python train.py --activation="swiglu" --attn_scale=0.125 --bias="none" --tie_embeddings=false --extras=["capped logits"] --init_std_o=0.0 --beta2=0.98 --lr_head=0.00747 --decay_shape="linear" --final_lr_fraction=0.0 --seq_len=1024 --train_tokens=148000000
MLP neurons of a small language model. Each row is named by its layer, matrix (gate and up: input weights; down: output weights) and neuron, and shows model dimensions 80-207. Each number is 500 + 25 x the weight over its row's rms, rounded and kept within 0 to 999. Numbers have three digits each. A neuron's up and down rows have the sign that makes its largest values positive.
Before each neuron's rows, "fires after" lists the tokens most often just before its 100 highest values on Wikipedia text that the model never trained on.

fires after: "|", " |", " M"
L7.gate238:479465457562483486509461525483524533503500544476511441470511473445512500488509499525505500545501515481508452447479501509469527486493496518534499490488512482481500492517495465503488467486503472476557493518490559491499515493508491483461567500509515490469508470514498477474519509481504461485470481488464441532558483512505487500529519529481461513491473492501532435472534479499491520523525
L7.up238:557472551537490550514509482514479519537512467507500507499512449497542522508494532503486534511515513469489493536486542498479501513518532498508517509508497494479528483500512533506500450500492482470501466487493488505530518488507493490493503559484509506476510523517516502486517517540518515508499583517469527525502503534536501469475519526522506504516497517492500508527519463499494555492481
L7.down238:543512528499533511508530507504524441531522480513552482487489477528517445488530526515459494489470524476471479535460486546501490507515500494493526450496504517475520482517498512555481532506453498476484497496519521493453514529467497525504482544510487560504508480503526482489506535516511488453450500490474512491483526522501455550501485502489524484503506534465513485469455486478485485522502

fires after: " p", "oc", "om", "op", " con"
L8.gate193:487462452508498541498492435498508523536470502506506436491502500474507482488510517496516516504488521478514473478535532536543506492506511477496469508484520487539503477514509504467448540530491518522511513500448490506500540488523521447480525505499532509479509486502508508460481497489496519507489484540517497498529554502473549492535465494545454517519488484488485494535532483506494489534492
L8.up193:505500477490456508475484505543517513517528496531506512529516508525529498498557489516487510521468526468481468475494467500512533482515461484460523552532512461523514522465508477483531512478526504502464511524494493474483495497525483503509479502527507483496513496440505471509529487481489552477479530432476499507504491482500500480497470567476518494520454508520534517475507498517457530500515
L8.down193:509483495476467503525507522477479510545490510506470517463493527465505509475477514534472510443512439474457496459555516471530517503495498535488472443485482524518498468495492477537469553497496482487492488500452484451509535494518519493493476487486509535476499492458531486534491517451540522504530520493503520506509522486517498484531483506526544502496467491482520497527513520513475519493510

fires after: ",", "."
L6.gate261:472537473471483462516455567493499480505485524477484522550502469495455497487500508527499451514459521463534497513514494486409504471502489464515501504518501464516500504480453511526481504487499520572486511490487492520479500511511481501489501486500504478501494453494505470478514466464464503492459457518511471469501477497494476521500521487513492461535522519488490526510493512512545502473523
L6.up261:497461481521513468521471483529523489532462492485480485536519491434459493489502491488479497533428504526488487578551472565447518478505524540537498478497478504512510473496501507494500520548492499479490520468492481545493488496509465500506476489467507486482528477499492481497540519511489523519499464517471536489459508520493510508498532497523491440514504503458483499506497514523465514502496
L6.down261:516488469489552521476477437535462510501530472518506524540516480478539490501474518514485527490521504486468509482511500533480473490520504542464484530476495509514533517512506506486504547536485495441510512492514502531493491499517493457506469455469525475517501528489530513513504463562528526485489544521492513479500491530472517523514501463490535578421464524498422481522495500468490470491485

fires after: " B", " R", " H", " J", " S", " A"
L7.gate403:480492522478529488488544499464509514478475469492519469520480456492524495469444502504509526483480495497473524487453511525459499454504510517526500477532496482452496496498484528454494533494523532527463515498519514489524479499497474493527520519536487465556489501492514519506511486535501498477488545478515551515456498495483526533501489445551480492521495500519466524489494511490489515530491
L7.up403:498491540504492481504534553465537524496500481445482538495468505495551507502479494511478508523483510504510499490442498530458553461508514503485505474477491434493485463500506490480520548522490506545459494531522489498472491501490474451505526502538505490524494464530498483474522463494504525483447540480508528512465496515500521521534510496546520500533498475469503494455502470493489503485482
L7.down403:469457547495493477528488501442522523482505491501483493496521517482480535485517489530483485505468512490496505483486497542476498475476470483502505496502480480460525488505540479475478499481501462508506547525489501484495515481530519531491521524502495437493500511488509503497527533483472524574468489519504479470491488512499497497472511551514509503527496495507471512505454500474517474498499

fires after: "'", " The"
L6.gate416:488516570516515506505493509444482467501536498522498497517522504487480482462450515484508512512496512479499485512519487506499462474504479501470504518509512470491482517515500475507513559515442483492534486494518477503540504542526470460503515517489503519500492460521493488441523492476523476501471547537472484543511463490513550521495510490540542511461464492515509509512521509507508518557478
L6.up416:460539557529518516457496503450524478486534479507540527497490524494539506473464500514493508506502488510405519524511493502478493484511478489519477494498505491482488550540497482493482549493485488507535467484492505497485484493507454500498479507471509501512476506528463562528531492506508503507479565541515477497484487504519489536535492501471532514473464537512494505523500511471493476515499
L6.down416:501441541502516476543466492481506545503495489439523527522517522504476494538482519501496503514497503459490512532543492498505515515481490500556439467483507489478525499503541455479519515542498498509486517489539468513505491479528519493507519513508483468495522538521511498468469511507495521499503499491515534470459503492519513522535511437493513526453522487551530495516529513481478480517496

fires after: " to", "a", "fl", " h", " t", "em"
L8.gate339:471495504507510515500487486495507500485550515458513510513475494533525457535514522486450479450495499513491532514498513502439481496456516521509473500473487471532503509507525471509514497466502528476493491496515518497485491458501531476523486484535449481538464507469509490515512516528502513499506429543479520468496467546469468460516495487468500462502499521584506491466503505532463517499488
L8.up339:476506518494519508439521527517485489496525515528497548481545523531483471470485491524474501482454528459492480508521513490526500512535473489497505503502502490550499452504448498442449479513492496451499522535524467473511490519492526504517477545512498480485517561478491492501463436526512492482444523502516493471479488544484467476487481502483494526495497505467556501496486475486474501526501
L8.down339:501501471518488489506490491507498523493537496526475476515545489516489498487477480496498481548505514501498470499481548464483476524515498483481449460497473529470499531460538457497512468536519495529501525467530511513474507513494510481510507518489491483478530515530507539530498532484510526494508502502499493509470462495499514514493473532511489506493486522511507466452477490484561511522460

fires after: " con", " un", " Con", " Pro", " per"
L7.gate205:504499481480457556512481499499511500443487487533480459503530473472483497484523457479482513458487547481544525510493523481527518506481506489459499493508507501483530492481538536524459531479482452473550485495501497511521511546511495534516496507527488498499547497484515508490493470482488508491497541499540505501428474497491537514507506519490532507484477497468507500512466514479512480499516
L7.up205:452510505518464511538512530496531526467484490489531469524509492478505522531457487490554541463521521468519476486498520529508557490493520530485479559494514497499530476498514520486460484470494487500521540484447506469508505508481492524554507544513501509473528476496532455514493481524479464472523493486556526502447451500475508518561488521512532487507461475496494497501471504474537530535484
L7.down205:565507512504466490470508538466492524504502468475483513493480481527491469475481478557487520462433488479476567511502499513533472482483506467517479465483529504499525501468438517455491504489495490498478513489514480488491518509518499494524540478475485497534482536524525546478525509485542521497485518481527492494518506486475515517480501513483497556510519512502480452514533532486475529501519

fires after: " the", " a", " The", "The", " an", "'"
L6.gate226:476472544505494542498523506449521487498468504480450497524504506463513521526456487500545512531448497511487502498520489475515514495491534531496504461509517544498517490520467466487474585478458465479515476495505487441509520453496482469509511505528505496492496512505465488460532532480523512500513507548483475479472526438503497505523499515493563508509512522493510474477513513488493511529473
L6.up226:517484519533516505495494434519490506508501469504471504491506504499515521506495529447436507485544517528483465440457512505466459523524458479517479495494495490507515482548507486484500500477514464492516510494498506515513522477496498494478459487488491517511511497472527468503560486489511501461477537531478495492513485495462546533523513510507556540489546487528537540485497503540524515492492
L6.down226:478480553491499517560515466480544513529493477493524488524473529530505475459548507448475477488518470495501506499473543493509508527507493477526475494501477494531522482508506456488481509487512510505497526479485481482492511445468527517480525501534487474466529479445536500514485481513488518492486502444499552483510482528545492493487509475494505492524513479506493488554488535485505488523505

fires after: "'", " the", "A", "The"
L6.gate256:507463486509529510469503509473516504530499480447507487476545522508528495504515488485519496505505506491503501465498511547480470509468502471444494468447485518514512528501505470524451505518469487473552482528450509488486498507506477400505525513528496528490455493493527513525546484443480466474487545516504498478543508484488493527498496494474497491488448519528559498465514457530490564519495
L6.up256:516441500493481512471495524480495529521554478520526529481514489466510494500440502488563498530516487509466445494522517468530447505520488469549490497476474491540515538505511472515462513512462473489545473563465503503528487486552488493486453519501500493456457512496466481516489504493487525437513566501469480509509524470494506503513495503475522467486477506545541489490521515543482520509493
L6.down256:484527484482487480506477536523505557500476488440496488507477497513486486509511493513502500490453481472516529535486500490506498477507507470544478459508480499510486510489501488547511509526482529539450517525485509533541520479519550528515480518545479488527436535503485516471470480466481515512498516508544505547493526507524478480515452492530516471541483498497474552522498468539472491480500

fires after: "min", "cc", " acc", " inc", "gr", " Reg"
L8.gate257:536481472511463551509462508486481490477451496464500487506451448489567456475525523513473491493514514530526530486514516494510459539493488503476483519517503476518503484546515515517500494477501467488494491508480522485472503522531479503484457496528529478506505503490534514495515507481513468506518491524474498526498492510446468514509525517509552523541512472497520467534492511518530465513490
L8.up257:514523552505505495483503540512541475518518475479545516482527520498524526480515463520487481500500533479502503473478538470502487492522507512456513521554536500511487493499501507515509496463511506524515431441519496514502512475498519509459493503500530495454466499488519500526518479486515480522548490443456531459548489494521524527463456521547491498490494486508498507542497479473557526503519
L8.down257:488502511479501501471481485474487501503519529529484532562494565517454459466496517495468567529496486533530499510510511525513427522479500524493514477489539478526466509447466513460521484547529487483519495523454533512554499483515492537508516529497499447514540482497508548502438498501489521509479488498482500477482520485482469533471467481511502486517482488495531543497489505511508518483529

fires after: ".", " was", ",", " were", "born"
L7.gate372:500471480523520525494483492437530492480470529538475519493511487495490492457576488493494495460497544447502495511507422519513484472504469468479473496470472486482535503532452498532452512484506519495543514460492498514494466517540516525478499518446506502473512515497465456502561521471465534506493465490504470527508522507501504502489489465501523515515508471493531483491528526537462479488511
L7.up372:482529465521496491526528518501518507550467494528461532536496470537479494504493494551492480501474517476529507542510426523507491490469522509518501519513546526487535489449457514451488516496485513521462514527478450537470451488512499507514514468494510493465479449491515510483510449503501565564513505518507511504486479519545504493508512502548499520541479512532472507550505489527505492518536
L7.down372:500485446489501485485471510500494470503524516520521504480475511485477531482441472501533509529482489437487459494510532464477488481484479516456506505498515518508488489482436432523494518567487505467510491526468502502490520566535511492471499496471498493543477483500501514435506479493548466501500493527467455476501486483518436504509520439472532519499497514483482502472494501517487473503498

fires after: " t", " p"
L7.gate110:486475522498492500510495493422495524467511530496482490480468484513528465504487507523500523499469498485533524491480515522450474471531485485451520484479483475473511492445525454526510541459481508511520546467518481505485500446518508469492506473482480482533437492489525496470457491488505516526516466539474446503500482487490446533520490501489474504507567494494512486497497493490518500482471
L7.up110:509484531507509502472548501492553551486538478519540498438524537523492523513488493508539511523508495508557505504527503500451475476455489447481533512494494462543525466451518478508459468460486501502530489482481500505514462493484473506495502515548462482510468525518548500503485519542524450473561490490512510463484515481485501517505463555499521483510501494558516531485477479496504502509497
L7.down110:540539510523493503516512503502521486509474480530481513517537495545519512487536485489525524520518448460485496476523513510447474503476497513483515453535506497515519507536492493529452475487499500515459489472515580504497465469534482495531482514499498512516495467512476525474511535526499473514535460505443451478498459496453510488544496478466486436527523477503460505494482525497541471495487

fires after: "|", "\n"
L7.gate221:507447496533510467528491502444482534542490502504504471500520526470500531499534483519502507528494543471480469479545526481500546482509514520498530489454556453481516528522489507496524497499466474486502513492470505513512499502491516448467513471490506504498483512505476494471530499514512500546484523502457471500514516509461478488480505508532531521516474448514503459496493478510495496543481
L7.up221:548453543548516503510485482475483477513489502508506459513493495508508533496498483493508534503490525497458516502506475491508543489499504534514484490465503494520518503527536522497503540543490475428508500516497496469522500547509511471514534449489463519464475552481535528478520565502508504578480535514470533508470506492506513487496509529511573493460509486486473493487493474532503480514492
L7.down221:513558493490482547481491470514519477523518499480547569503512467559521469548529508470484494537484534492476509500506527519536523527486499512513461475489496520546465511515520511491512477492461521507491500516503535480460492503484510479548497526489502522501509490500488472534505511496482510495475505524528487505469488520500531559488493497501486523495475492500458492522539466523496490518511

fires after: "ro", " con", "rib", " Con", " Cal", "op"
L8.gate226:526490470483483507474497489514496496492465519527508453493481499513496491483551471510525515475520556488501538431513472515486528505509491548438483483515511502499490461515472532509484482490480484519474509493499474498516492530479518484522534537514545530459498534525467523474533534536527482498511503512489504499549478526469536502516519474502447485482554500478527458489521497500487486520531
L8.up226:532529499503469530499540498533492489503507455483535483466501543511489524481498454472475541527518498498474510470467509474528537542511496479479499520510522502517506532494483517479501484499548478522495514465492485499528509456523494525544517568542482516464447522477540474524533520578508514479513507525499463507459503494500538482502528495477487496511494488558500486477488488506465456515478
L8.down226:507512506488517500522527534503483495492486523502469493512513425490520471471509492509517537492485487548504533482517473493505464458474530512525503486497522543504476514522506521497559519519464450506516483489480484499472527490485482478499549485513521503510521485472487522491420473502527543495518526479505500535485476494517516517465486571506484475502492480512531507458504501491494512486485

fires after: " W", "oy", "e", " He", " H", " B"
L7.gate441:514501496515511505537528487459497551451500466456513473504508499485499475540449529460528508481499517484458484468479571440485538483512525496548503544480502484448488504518514495512505509507513500492473509495524481453525537481523483528523494514507475488495505546510517501508526487484499480529526501504515481518474522518481536503529435474528509476482458468509505501481521492487508482536497
L7.up441:475484501523527503537476496494522490491484474490511531512472442491461515501512502477507465518494465481481489484490486467537528520478520466546496501442506526461530513522521476538527487495496475517478507432502500507518501426519521554503517506525479493482508541476499519513522478461530507493504500509541506534476499521489480509472481485525486526513476514504507513504536505505508503508499
L7.down441:510528512503489494520516518488517488499498462470503494488479491478531475488517472468539504518478491477511508512487496509501511526478489494493517504497490478399557487498536470531488551525507488469497492535533500445508506448524500505507473484536483457452492504511505465464522512485469488515482557519506490529448513483523451536470482461509503449529490499491508495514494443539504497524515